Weights of a small transformer language model: MLP 896 tanh GELU, tied embeddings.
MLP neurons of a small language model. Each row is named by its layer, matrix (up: input weights; down: output weights) and neuron, and shows model dimensions 0-127. Each number is 500 + 40 x the weight over its row's rms, rounded and kept within 0 to 999. Numbers have three digits each.
A block is one neuron, or neurons of one layer that tend to fire together. After each block is what it responds to, as a language model described it from the Wikipedia text at the highest values.

L3.up101:596552565461513450478532459455550503552475427539504366464507433495507466492497496471464477460532459435528491462475468574427526536518488433595510425472513467500520511588530539488566494602563530547495461457470507484476485478573524508532497457534511496495504542530470483497546429508519494463557595566524546489513476475524575464509478445505487537473509522462488442414462532460519555517526
L3.down101:553508487480477506490476529511452494461566452537486506534413516487561555493520503541477549441435466490549480515483499512474489540539476527502517547511552497473527509509498530463535457477530492551496484510464494499499537471495411507497511470478513526500484529520544518582512474474510445506482572588472503575529436558546508538548530509494450517504418486443513536439439485548514533429551
Responds to: Word-completing suffix pieces. Final pieces that complete split verb or noun stems in biographies and articles, especially -ing after work, mov, serv (working, moving, serving), plus chair, acted, career, known.

L3.up859:507508496472576518443519563480447435498507452505486407528468526502489538541486539448460578490488489531464627493528528437498522518503465525525527476554498470509509452491483439498510558546528548531518484496531481556543472470428523577446464523449455555467637515424513472510509550536452573511549477511491562523543371512496463493485486519544540510485501460527472529505516496536449460455461
L3.down859:624491465562464429562496471477489552558530477508459536508473526500521535519519486469544465540516550475516491579478480501475526546475527516523564542507488407501500494487549498548427472498464396467446494505553463495491542526510545541454486474538557520581479474508467577516463501446552446524487536518502475486514439526454459506394462466513473435506573462441468519513471485508486474441529
Responds to: Dates in full. Month names after a day number and year digits after "20" in dates, such as 4 August, 20(1)6, plus some mid-word fragments like wor-ri-ed.

L2.up91:484476493494564574500496499494544483468556461379479554515558551472496528559464515499460501533465454552482536485482507579496478467501520478425528449483437488523518587459479505467528500460488538504460469426464546472520466527451476528500529445505496479495557478540507423474473571486470458483576487508429544405495511521542513524518497542529535486451515535525454435461512453580474565477456
L2.down91:456510532501523541500538511471491477510494466530496508534468457411535564495485451493499492574456408582469531466447465436473495415520490469460526454474516412480463508491497461521534482535541543497507509520515569487509405519459467506565529505543537502501481486505509545558520518482494487495509499535441520475487499485405512525480467577591516501512440470499521469540595434634439537425523
L2.up657:478481423451514506457546570519463443465432450502479462541522441414499508503523542462465492557491448588456545455481570517489414566539495503494608432478401496503441501469487499445510504480516506522510492554544599495541503574424492547466545530502504513466527469467511530549558509496502589533453477466477581454540419490485468524444423530499515510439494545586483507430536531504490475534534
L2.down657:547419505538557507506477488499451504548471500547514441439556493555527393534501443519503513513489398492494516554499421544508553529490593509443499533424458494506471516504511475562482543492532428532491551552551476460594478546511443533449532451522510471525579427469374456503536480464470514447491504536538471543540524493489457493497428511495503462560483473496467505493497482453511494490526
L2.up694:436526505448494476508557497468549491464556515455547441453469442461467536542481553435466447474490537526492539552554461452450491491556491504468496504452480526508473530510511494577510497496469512563531472521477578503573477555474471526498523518488505546512510468548546508470526487585535465566527509521513526470502432524518575532454582530437512559476503497484494440464552425509459465506484
L2.down694:482465504533559532481515556523515501559474509542496480520458526426607473563465503483507517591456475545457455428508484427479520464506452513541489532552455455504474539504483453533427512537495501492471494486528467468521512487499563555549482461506438466511467453492454571504527564518557508521546550512443474504563526480499461490464409542494495509543474588481582510511562503568471537452509
L2.up803:493504458537510574455543607488564535528438475516465446453527477447450496537491548439498496488458513551440543488522504475462463464555546467483510522438482469451511524459482449572493539550516546533482517545445553532599459498549454488559467524516521550482558503516564497528526549529433537460550532448481511477418484442556471545461509521534475451519489532529402477433500491535501458476463
L2.down803:473468518502458543463530527516519486495487483531492512554537482455524558561492453447530575495451480469455503442439500538538439499502431479386532537426506481503430487515507477560455520490528522585513467492515458438601472451432480534433460436458487459466462518524507604491519527442487460500517492428442534582463502451458583503531456504537524546502499517481496513490506464555471517452554
Responds to: Month names in dates. Month name tokens within dates, mostly right after a day number and before the year, e.g. 25 January 2025, on 30 August, in November 2019.

L3.up180:500546515442481458436520445495476526515448473450513547547476517445513459525517507491497483555484585552527480497510535494567443472475562465569472542488527490557560518463462503462585537541444518560502480525476448521563493530519499569524462508500454543474572502429448446542546540569495526489555468497405518506476438447482532453522540452513531542540523515541486497491453497537438518454564
L3.down180:557513440546531532506535458514496501538535440486507411516512491498541450498492507495605508475477513501463485472480534505458497550567546508474479507516598471519513436441498474517445517530582435431524508479569510510564446544518591408441477494511494496514462510448524510505458491502549499482433546554512493469589454430461439446501460563457473533570429478529475452489514524567519485517538
Responds to: Opening quotes, mid-word fragments. Opening quote marks before song or name titles in discography tables and prose ("11am", "Vuja De"), plus vowel-like fragments inside words or names (Nasuhzade, Basu, membrane).

L11.up150:556514441443515533477492460498525478510537509487498491517517490530443555466450467459502466465542535471514537453546441496544431562482377462531504512437471473463547482514460515505577500481455503443559436510503553571531519476543540513415538509595494498418514543461452521481466465521542481437526546505511552525480419488520579470459556485539499540532518572455523454543491474426534525529633
L11.down150:508523417469465450563522470440567527544479509515497513453539514448482564492502532424456468493491484505538416480516512600528608515529585515460525432496522497490579544446481521483483522495518470514482559540490557482495543523486514567534461549451458527546544481502427497558537463501461516550532484539519470493479513428493487557513498508524523510474501453466538515448535483574471474604480
L11.up480:472496509493568462449449458437537506514549474491534433480456493590514459514490543566488471459492506522460418445484474502474472490580542517522477491511490494457533551516485480464548483448528541489584441546484516536505498539506440594493490495473537565394529506513552512554520502526560508487406533463456401461463360515504506539533620445507461484480496594507535475436502466492494488541487
L11.down480:517461560507509477452437532547550521512526461512456449513511517453509500422487571498479505484492542460559578494420556499477454516449547432489467487460543555517486444490484450574495480511435490494476448458514558563526541444490550461515466463529488473503493523477434457512446459547399463526515528467574466512486506415451551423469460488484457456537496557509487486511456534490528522570522
L11.up607:483508511417481473356492483431567531478508490525481431468525464508444480518505531536440488465476526522496507483544486539520460540586445439535512405518495590429571575491516521510457484520490521438471514542563525471481470587562462521462546558491597511430502526463447485580449479507506504508481509518516518547531421505563519542477483479458520570443456477451464551537532571530472509534478
L11.down607:481481521505488543485444519508481462459490502453521478542550466428531486494442446522594555514465481457486503500516570504493470496500510506475422513506501415528434507484554470425543534501539523481451484504509561482567432476453497490526453470598502495452495507522513502498477568406479544485483487431537437474450530388466530492504519492530530516541514479500504482585483553559439467557567
L11.up662:522494440472526443449509422425519516539540546470489469489521483547456446506439552522451506488472454534504452543468449503515521458532434545535457545476507576505514575558514505518454487543487518446544522506493588499590450553505494554440428443479520565486507542496486484500459458577548473565494504485431534511464467519523539555501497467442463546509440522436480526540457559406447541583550
L11.down662:554548518505436449579512590519558467420486521455531464533520518446454472452523524460457465472482461529462522484554586506491522489509494506471499463512526448495547543525561485495543515487445504487488405514455523523477574414506538420516486498542533486433541447470552481459498559459515425514432544491450503521511566446489528517517554489482518490439456511526556475481509541528471506519497
Responds to: Before a year number. Spaces, parentheses, dashes and hyphens right before a year, as in life dates (1877–1941), "in 1932", "mid-1970s", "Ridgway, 1893".

L11.up396:505524462451570545504517524465509469535503434504482454487533431504503536561487509417482491490525504549466574501543443457465552480493567474517559465464495446591466547462472515509533509449489525459505488552477497522523555490524505540483470508495477500464514530468516428535510490527572441385576495457524423504531534481499504510541498551552492488516466495527508506498493565563516385461465
L11.down396:514548469539442452426430477532479452551568498484502485495419534501484515466593464536453513507486530431487505513484482567504504473526424429418435497496470525516537488504453464397461485561457574562468463539469525558539523466465451479561540559477507481506491494517523571478502571569490485493495502473448505475475502566509506447499522463465534415518535497484519541555495516519556498535549
L11.up519:485587393471421460468552513513478529538513470480523526409529498478522497536519582447434477527471537508476532509498508502573419453450475489454591519382484503523561520504528497443503457573445518447490476585500517512577433423456475518543506538504506550478573504509477530533529563530482483452463451498502505519548459508539549449476542457559471524432480524543507465497499506550481405512537
L11.down519:618524551497520496475468516497508462481449543487535438539514488494467538462472407520459451498467485489510528480494504488440529512479470555503548524482473499444400550474537448512531527406451511452535528481497548511527488530514492489439492568485544573584432513568602542499536442512550557555543537524461523542562455450468551556529506542464525565493476483546514487530478504499455534487497
L11.up852:510546517460506501472528471442593456540530466488500489502469457427491562503495500435503480483423525470503540537486460512440494477439473427507543536526557471484536626464522482469541500475475524458547506568465478471547411484499485559509515493517453513495507549557541522507538497546491447511526523446507445496443433474518535501481567570489490547497508462555455551420524479519478494446523
L11.down852:534502455522526532441535503469472536468611452471486500463506537556475507575537469518496496476514479532557562486495501526486600486537526474459531576489522468503525507485529401474520528432463643512503541491457444573506492416450497519561478413558487499496450489539501444534522542537516478466529462598470523448477505497480473506550475467517554528493477487513531502479469448512493484553476
L11.up895:549522462433456502471504471459496515499546495471465386545515459449468514506417515485472494484519503523507480547422452529487538500515538402505469548465446552418488567442482441524521446530516524423551493497488502587543478480468486554499472575421479558589555519480470496556533470491508463435476516533506465524469518508509534558504541526515446531498516516517448496494502458483488447500555
L11.down895:531512445459498537480532504458544425545472562533531515495515478542511549538456496466549549539532468489426502494507462557399544464514532511485482604474562508493511484542488464379582499531563469548460512456486453466522486486530505529477466521476466533520470578520519442548527432507460443468537516539391468456524465529555467483579450517495475516553542478465558510505511492534429431585490
Responds to: Expecting a year. Month names and words like to, from, since, early, in, and that come just before a year number, e.g. born 13 September 1995, from September to December.

L3.up165:480524462498512540486519531576529501486593496443481478565561522533530510445545523525491472462509472546551506531497503511524470499450493483466529406482472530492540518485509451527476420586519520492512494536453484474484467528475477484479484492575513506496497534408421553557463444497541502497512469549469588510477540468563531492457454538499495553503418473538444432506502467494529472501490
L3.down165:514537455527490465534497532534494523509490591471490510525475512548546483489442550411545553464477534474548513482514524558462464445507514566521549508503453486452466476504486487514474427438497386497500556508586580462555512427574489498539542556523539469588517511479510515566503455472526446470439517546512499468535422440516517427433487542469417530493491509482553490531494522550420443604482
Responds to: Opening quotes and dashes. Opening quote marks before quoted titles or phrases, line-initial list dashes, and word-start fragments like un in units, é in née.

L2.up469:530579457525522445463580471529526500539492473489543549547475554578525460518509521522462489496529505504439512523544471567462457487476448443522418460451515534490479525463465503511481522508450515484539485472467460488515442539491481509555558532531500576534513408483449528486439513470533503444524520537580499464453462533448477503492495504436573418432475576512504445466542540471533451489416
L2.down469:587489427493548410494536452528505478455549491499491509490489535517562468548476521492543543483443527511501496496484546438468415460519565531453457466549570526488487497581509507476431457464442534486455497460482574555506487481414485495466454527477500473463546529468507417504456536509476530482442522536488478508530484538541516553584514436538443566574443477450479456482495511582513531491493
L2.up530:545562506499544568478487450519524528475542439507495486508544518476477526503490550568446435448465504565473472468503453501485460604506494453501502463521488522478574530512529486536490510466450514485503445444469525499512492496555495463512552459480604501535518431492524498499553502492454490462552494528577515496389569522517570545527521427500476464436502534482494483535555515463509563463479
L2.down530:501490466511484477486531522492465551536538485561517448534476396523434441485451576471482568517412537448514535530469573511471449477477509449587467457511517440541516513485459505503450579551508459449460528524494552451568492498490512446519526535531541454518475588470520451550530562471495479441451506467579453506546470506504540504466516514553523512508465543495496537459559555468496558457460
L2.up555:510564466416501605466557454519498489526587492509515516437494544506482558522508503539429447460482505449425535519431500500482477524500464453514432470451572515496494491490429521474500502511534520494556490509450515473460498428476405478572462425645525509497504491520503574552522509562520503505507497504600487576524569505467539495509482441516487464472512484515505544460488587468549499447527
L2.down555:498533484462534542456479517503487525530456481436521468456404495487536501489574493410467570527544462493537545507418447535528508524574583571534450559474468568473414488455495570460514567527471499524488572518493500452482483515558514465506467564468521540516483547439523481480477532500533503536581529467498457466521612477557453460496481481503571524485507451440504522514481552537501492489535
L2.up888:501468523488501525444555439559587453543619468529508506478503478585520462603494537484507463490438485489465485435470479439540519497511490462574453439440521522478493517531484501476550522509509518453466484512435549494523433512510441460582505523567514524449471523563490525495487456575524482457570525516523515444560532520466498528461510454464487446504494455539500462459440511473543538479516
L2.down888:558470457438438491540507479573572544465526513512505471492517533499542592502492467411446497463552494434519543428536526574506538468482523557534480459500541502532535512542568555550463545530592492565552534457571532465505511462539483505522393502483451532499489459507484453474490487503465552540480532486526557472479471507520468529474527456436452489501456462499513401517455519452565471480475
Responds to: Participle endings before prepositions. Past-participle or verb-ending pieces (-ed, -ing) that take a following preposition or object, such as allowed, known as, intended for, based on.

L2.up126:541504471445537520449530534501531463507518478520489488472532438568505434480480496476417470499524527472480535540546460514516446481458546521526471430518533476428521483519469505455484543577535532434509468453525452389490487533450445479445520528509490483462528403486496492447523517502522529464552602534521539526463516469473493513489494507514523471482513417526484555435516445456464539413461
L2.down126:476520412517501554507478489451559554542523494568530497487506505459571513434468502487494575519468520488561486470555454468431508477488535618544539519515442469460492477505441461516475451474561450536497507450510548450527523503489459500527531525427496578458491495506489472522433508495473472509493549546517514476541509510490536446510438484531449501539417433533453531496475515428454543566460
L2.up459:509548494446489481445544452450532460469473474540468477553520548503519507534481510483464569530452502491457501457507451507480471543552524470496534468500502501471465561524459505497523481527412519461574532503478555522521478471450512510510555534520490434545496464496575411551573514541559501500490434502501552445434508545506539526476444486551528518490556473514479483452567454540444486491504
L2.down459:567497476564561504456516488433496439458549567476468437478481503485516528568450544501530508511451555523554475425552503523467536454494484522520512476559456458577478538516524428506498483492512472538462466453467456492618480541536542510607557484502579406552512476464515507494499500425497503488495476512488419489475536483496513511550487507516586508471450497498551531490549476474443497480530
L2.up647:549519446508506526481510483419529475401506459510486428590515589469430542580470481521467507464546503545438481447520528500507494485600494446514440532491482525537561469534477497523473575538537513451528459446483568444514525468522524562461561489560518558486462578450514534514476448548512520479507517484497476493499516459506521482505556512542552499518484531473469503411470521470503551501454
L2.down647:522511508576486428556472481526510513478476510472495530482537507466563550508533471468514487553586490502599458570519520499509466515459649507563511450467545514498538519546450523504571467514552467451553543487493484552566476526487519546493517588437506541504542497501468455527504523528458504528537467459398486462510567482419537411490435512550493499443541504540514454473428454464492505502556
L2.up752:531521550464426569439521498488530457528506456536507457428504449569504511517503462494471543459508511486535502471499516507518464518519503512536442483487472548487496554563458459526402549520481541412517473404493479464503581481457471542530531526561511446480545563492453505492496394497510536460574567524515524542541463512437508499432476567505548490448468470506493510472570490553449511443475
L2.down752:483481474489483517534447542527452428539483467560454554410434481441515515523470539513463556521493410563531486526482505465512512455551518531530500495538609498477469501589484531550511489394478440528523459481550554486503524509461501513443464463473585526493541533475519505552519532442492525494466538534420441522478439432504545445472571518538495503530476474419522497525438529522512513526518
Responds to: Numeric range separators. En dashes, hyphens and colons placed between numbers in scores, year ranges, date spans and track times, e.g. 103–96, 2003–04, 3:18.

L11.up332:473529476442481517559505431504505515481547514506508466435474486496503483597569474546470472497478479552443512469463499507564500528486559515524496498491488482494541479507544496508472539529535514462582413516446540536455506483567455438479456516573545493542465493457521534476479519498485498457476576497443491560466463443509447509539524468488502480463589516449544509467499576522542474479458
L11.down332:531504433524509440517470477507577604446502447456533475470446459490496466552573477503499558475485477561494468524502521527483484529501498495485482512473547530494488449492491460507482505533570513505514470536503510542422505403513500419544454467537525463495493487520484515526554507527522517498465499481569513590538476541447440470534532470505516469457548451432529491489455528547548475517412
L11.up513:487565494457504550514453519562522534535530522450526538475474484535517462539468491510413553484508492598469439471481409452532507514510511465476512550467512522560552594469430461560471531429410537477534487447568493503473510493515478517529535474526525476478504515484531593599508482542438412516477604496463450579480493477409530474580543507490487558515476483487484521415527497589531467512456
L11.down513:441504509516472517531452499522508486512461558524472501524530514472536550411457487518449463474575455563575469518488519517506466527448483525495451494547541412533523518496493491451473476530538546487487493540534559484495466486504493468515560447436523531418495486517534466441526467519542526553599450489431565543468486473422509444559452477511498495610479400576475535489546602541510511490499
L11.up760:483525464478534457478513499534501523497494502467549486494435509434507486563552518575463509572568517562455467513526469451558475567527535449487472520420466530544450482551501518569467562521516516448559544522409616472446423473553522474519487552558528525509461487410474533574458557481467479466535523499560409533518513476541455507527498479496465466499554593478517469433470454569442493492497
L11.down760:521455512421505496501500559502449464461526506454496519528508494543478390532504457516516528463502511515567528494496492465381467463451528510528465560531494509495517484530471413485531526428458535502522472469542484447451589428513539500502467529529455517528525447498535493578475463535494582560523516491559454535502414470551547508514557498569541447518451504518488523457515455491498510539478
L11.up811:566550464524473476443545563531482473523601491469507474498502508523494514569471542532473493474527505503447532494539380496551471575450522516501501463416500540496475511510516446533403535498450536508463519525544512421441476495522480466491482567423541500479505506518483477499453538502448479531502542505548481460501512439526482520508486491528494559465473532532504442495431484518523523449420
L11.down811:525466502473429509549491462481473488546498487456525578534598549447466437553521519484501535515545540505573430444594552489521519495499498472485561510477476512593508502536479499483508507525520484475434485492501465454614503474430504552512511515590458457479414492486524479496514531536514484482472458474561459487482450551533502482498543446523497423552476478442508459513526479475554493469386
Responds to: Verb stem completions. Second-or-later subword pieces that complete a verb split across tokens, such as sh+ut, b+ased, found+ed, celebr+ated, s+ell, with act also firing when whole.

L2.up104:529562483576515477505576552514555441502529473472487465520486519560487517411482477481490486482504491502496497483453483527477461536542515493526483471504512512458539519519479406469487445477460511470507507571437499441593479543429448501428489517558528486486506500501522543563488452628520547488500530493509578476470531513476444512458509510400533498444515535553454514555543469502512481467484
L2.down104:431549427525444442539596597463635481534508548489461493460505561492488423512455479457521467473454476470497554464479482553514543443532547518488552487537577489467461467470514535544447475498539429478471542488534493538510457500448458532505551464475525492572487490576509527560439490492511472529437529451497455490527474531567464460516505467519523511487473477449513525583472477537500493423448
L2.up140:507503459512497460480529520484524474456462496426548518498514472511465458494496489504456495549515475497512535551508515488553527499482528500561505403460501508509518427510524478446476488498497503513485490471472437397462500516502444541546492462569437497478560406502521596485452522549563549464563554488477572433435551504457540548421508426456527487457527491647487453452430515531499479533548
L2.down140:503501537485457520606467557538540480534400579502505469494510491495471529537412464469512514471518456475553549504514490475462564538484455506529532452519499451468547472523509526551507534485468474474386516440518495540553530437521488554465449532565556456532479466577503562491504456481540445491560506478434510482558444528529547441490536512500443463435529412521515487535515462461490466502480
L2.up269:434542429446447443479521516526548468527560495484484523546558465483496482534470479459522520443466454487530517532484456489525487484501505485581533456463453477518530492585475498460551523513481504568459533519440507504490497552486533529469521536535549565550475504440490519581487446583485556511551538524516570492561441514474491529458501449504556540483483506534414511444553508551503551451497
L2.down269:460458449489444420554528579456563457561437515474498511470505482458538458574450501468588490475441463507573452534466458475460511449540596525520470456528516440550535455517504536522483508527512392506442485516492522501510515503420477496503538537523485484479503500477452567561470491531513467450535517458508467485539477511491545516439487458540517563457478502479552533519497422532466505509550
L2.up415:490483469527427436438556407528523472444495460508506513616486465546453510481535435428450445470453459496518508448523395554551486504499468444564507507481412501541537458536527494446541546539504517471438462482517490500536517560464565495446524496561556437486549541510420594540479442511547459478533458513497596487505513486459542479461507494502529571534520518483493442485521474525468567435512
L2.down415:450490504475490463564528539557495499536545513583474457520477570493493474519520489478497447459490499552517524492474495477479518455514499488523460556542483469479532554456469623509463534536519550515460563503546512445478512456517481502546513489473454565471408472521460516487490523531533506560507518481486563483535477505565520484428409501514476466450513493468504583580506497570474453492559
Responds to: Opening brackets and quotes. Opening parentheses, brackets or quotes, mostly " (" after a name or term, in chemical formulas, lists and citations, e.g. Vukić (born, Writer(s).

L2.up45:525462453444446538448514519497538484490497501469528487526517479520462539496465449539497487442524436526490532484498410544530479530562458477502485431560452554519538493516501499484455493480575535568446434546401533544417473493517574511448517509498448498418555518491452479580473522429544511463544541508491552491529474453548485557490467509518510583550548530545498482466476467537469564484518
L2.down45:458539492430504474571565535545471468511472495562454446507522432459541469510524534503526462450585369513527511469437423534489475491547508498499483475544521569489518500542478486552511432467567484511474514531534546529470500525470532503483562494446554567474534529451472485531507524552553490557556488473497497475503552479549546555482459484466528498452536506502478499464472430491455461500525
L2.up90:452516479450427463508489419536534447469538484449482531502553445496502493472510507422382517472528501572502540458566445537529526499470481392544482468489472546466534510521523430548564465519480501528518524485561521544372505550476527499475427565545482458465469481505504551507517442548504584551502539553499559494499393551584416487490582509504589510486478468572480459448528514507488541454546
L2.down90:479486507434514580555525504539550460542501547509498495580483466548502457451446473554529511511447519458523554515539519530445477565416517536509553488491457493479407420555554450537498493515478444481483511502519541479548568542512547449468495531424554539531494405569553504549493497525503492494470498431510447449498472501428477520559488482520502531478528573470572461489496440484568506522584
L2.up518:448457456499430498469532553451495509449483465456532533467547557481459512456563440504452428408564507513459459419521431529500502551500472449582437595478484576532508512506493468490459554547520515483511492535509512481503554471494441508437504549542530453545499488475522487560535418526449551523482530510473529462520492506495418451497540471533516461370480520533506546462566496546517512492479
L2.down518:458554540436546530511447542523490518520434495474524476487456529498496424436453506464519504469457478557454527458512474482510490430460513481489561522585580494490534585620519453463559458550527535485489483507510495559466456520467532524492504559535540485494499569520480507475473512498539544450415494420450528497433464534525572438493594432488476557501567544391510471523486533480564507473514
L2.up688:516517412507460551399519480575489496518520537421492478490475539442515542530486476460505505473473530502502587523501561500469500517541483496532457427554426547447498583515473532541455465510464532517506425495470608466448479571499540470501498502487537489513477545547436543511425527441552524461478536565459504587510522492477489540472486501528485495451453513511432462499562481479508511452522
L2.down688:500476446494507463566507504483547406526495530455512498499475460501528504503489535467472509459470462580517468481519521569482469497468493511472568479455557488574507481494539481497477482540503421495513521478475516434492580489531505493433434461502561573502502428538509537469526499461599550494456457551509527431553531472567555427507512485507501488465497483506562516555492481486552459549499
Responds to: Intra-word hyphens and slashes. Hyphens (sometimes slashes) joining two parts of a compound, as in large-scale, Ville-Marie, units/sales, plus a few mid-word fragments like Lock-he-ed.

L11.up119:456516511448503491442517471481538487550551407502477445546506527515509447503489461460480527454560501544527573511480509557522478510523507534506507477539541498540516511489515417540554537534500520481528519520454525488494506506400501556508505473611570582516535555475454517521518449593462434478471519529481587508425476511540542472455541404518457507480470533470554448498530426510470437533510
L11.down119:461473516547497439551525517457581478550538485512523450551463429493536515501492503442519539395499617569507439528479521480508470471513511499500493432503494478493595460519543436541517462536487554512494583499529518511477468571463473507530491589498447514534454520490467470534475460546480511477535516481571560502491527522516564507468505483468546568532461464486505494462466516514512440488537
L11.up285:396502529578525507515474443471526516479539543422534572516491484410471478569586445475514529501539524542502534444478508537527449481539435508508520491436479522478521500492476466485457501506471506503471475539443531521469420514499476488441537472516510524519494503539514539416503459521515502493482523448590498517529442547511421518503506533511551519470517535505518496470635493491537470483554
L11.down285:514479496459478493488486458409420497519459549488521508548525465490484474494427432520517498450418485528573562504471461501477521559447535473499552493555485567494520526501522534533502522457524506499531494449463542423478556532577502407559431484498550448466467474476513526492472513547455500459461458494449418508465506504566545529545475540443484497556532487436533467487540500516620501442447
L11.up514:514494468485488496426517504435541469537494526463509406588493494465549567488570476456486519544524508478477526434530465502549520485492464477488508459539421498475598492474553472473496465583453483498502506521476537445575470460449448500451435526478527481429468518473481486488515467487472430574504527463496571553578541490551496551500529433546532516526485501492476485450575509502490564411497
L11.down514:532472489511492523524464395581510516463542401480545518533529393488502520533457530491469522513534521487528534485453527473491551464512494512471501529512512505499510488515538513553542532476507341545480523431461522469467580530482536506522511543518467488494484485494485381512473441530535527465517549532541439462519487414471563498527473491479465516541492477425564420476512505466524536547593
L11.up804:533536473498483481469559502449504480512492455480479499549581464523438551480534515505562507439581505510517506506490395509535506499519490503535548460492482440524494531481486475478579528509460534497492463521444479454574492560473498463411472495527493538561519506546433410477579431557466461490459498477524579473550527498470467486492544465491408500527459490501499513531543475536506552508534
L11.down804:503458508525507491546494563554489416492561485522489478528498501533467492436503500474529544545527512497535482488516501484507458519434512476489554447543516500435528479583524482573469515493530505536447543544509519521467466563441502465495459525482506496496476453509481543530486442579520442480531481460475471520525518459493515486494531466498504556574540510507497473500474546536546485500566
Responds to: Incomplete word starts. Opening quotes, hyphens and prefix pieces that begin a word still being spelled out, e.g. un(assuming), "(doctor, non-(French, re(animates.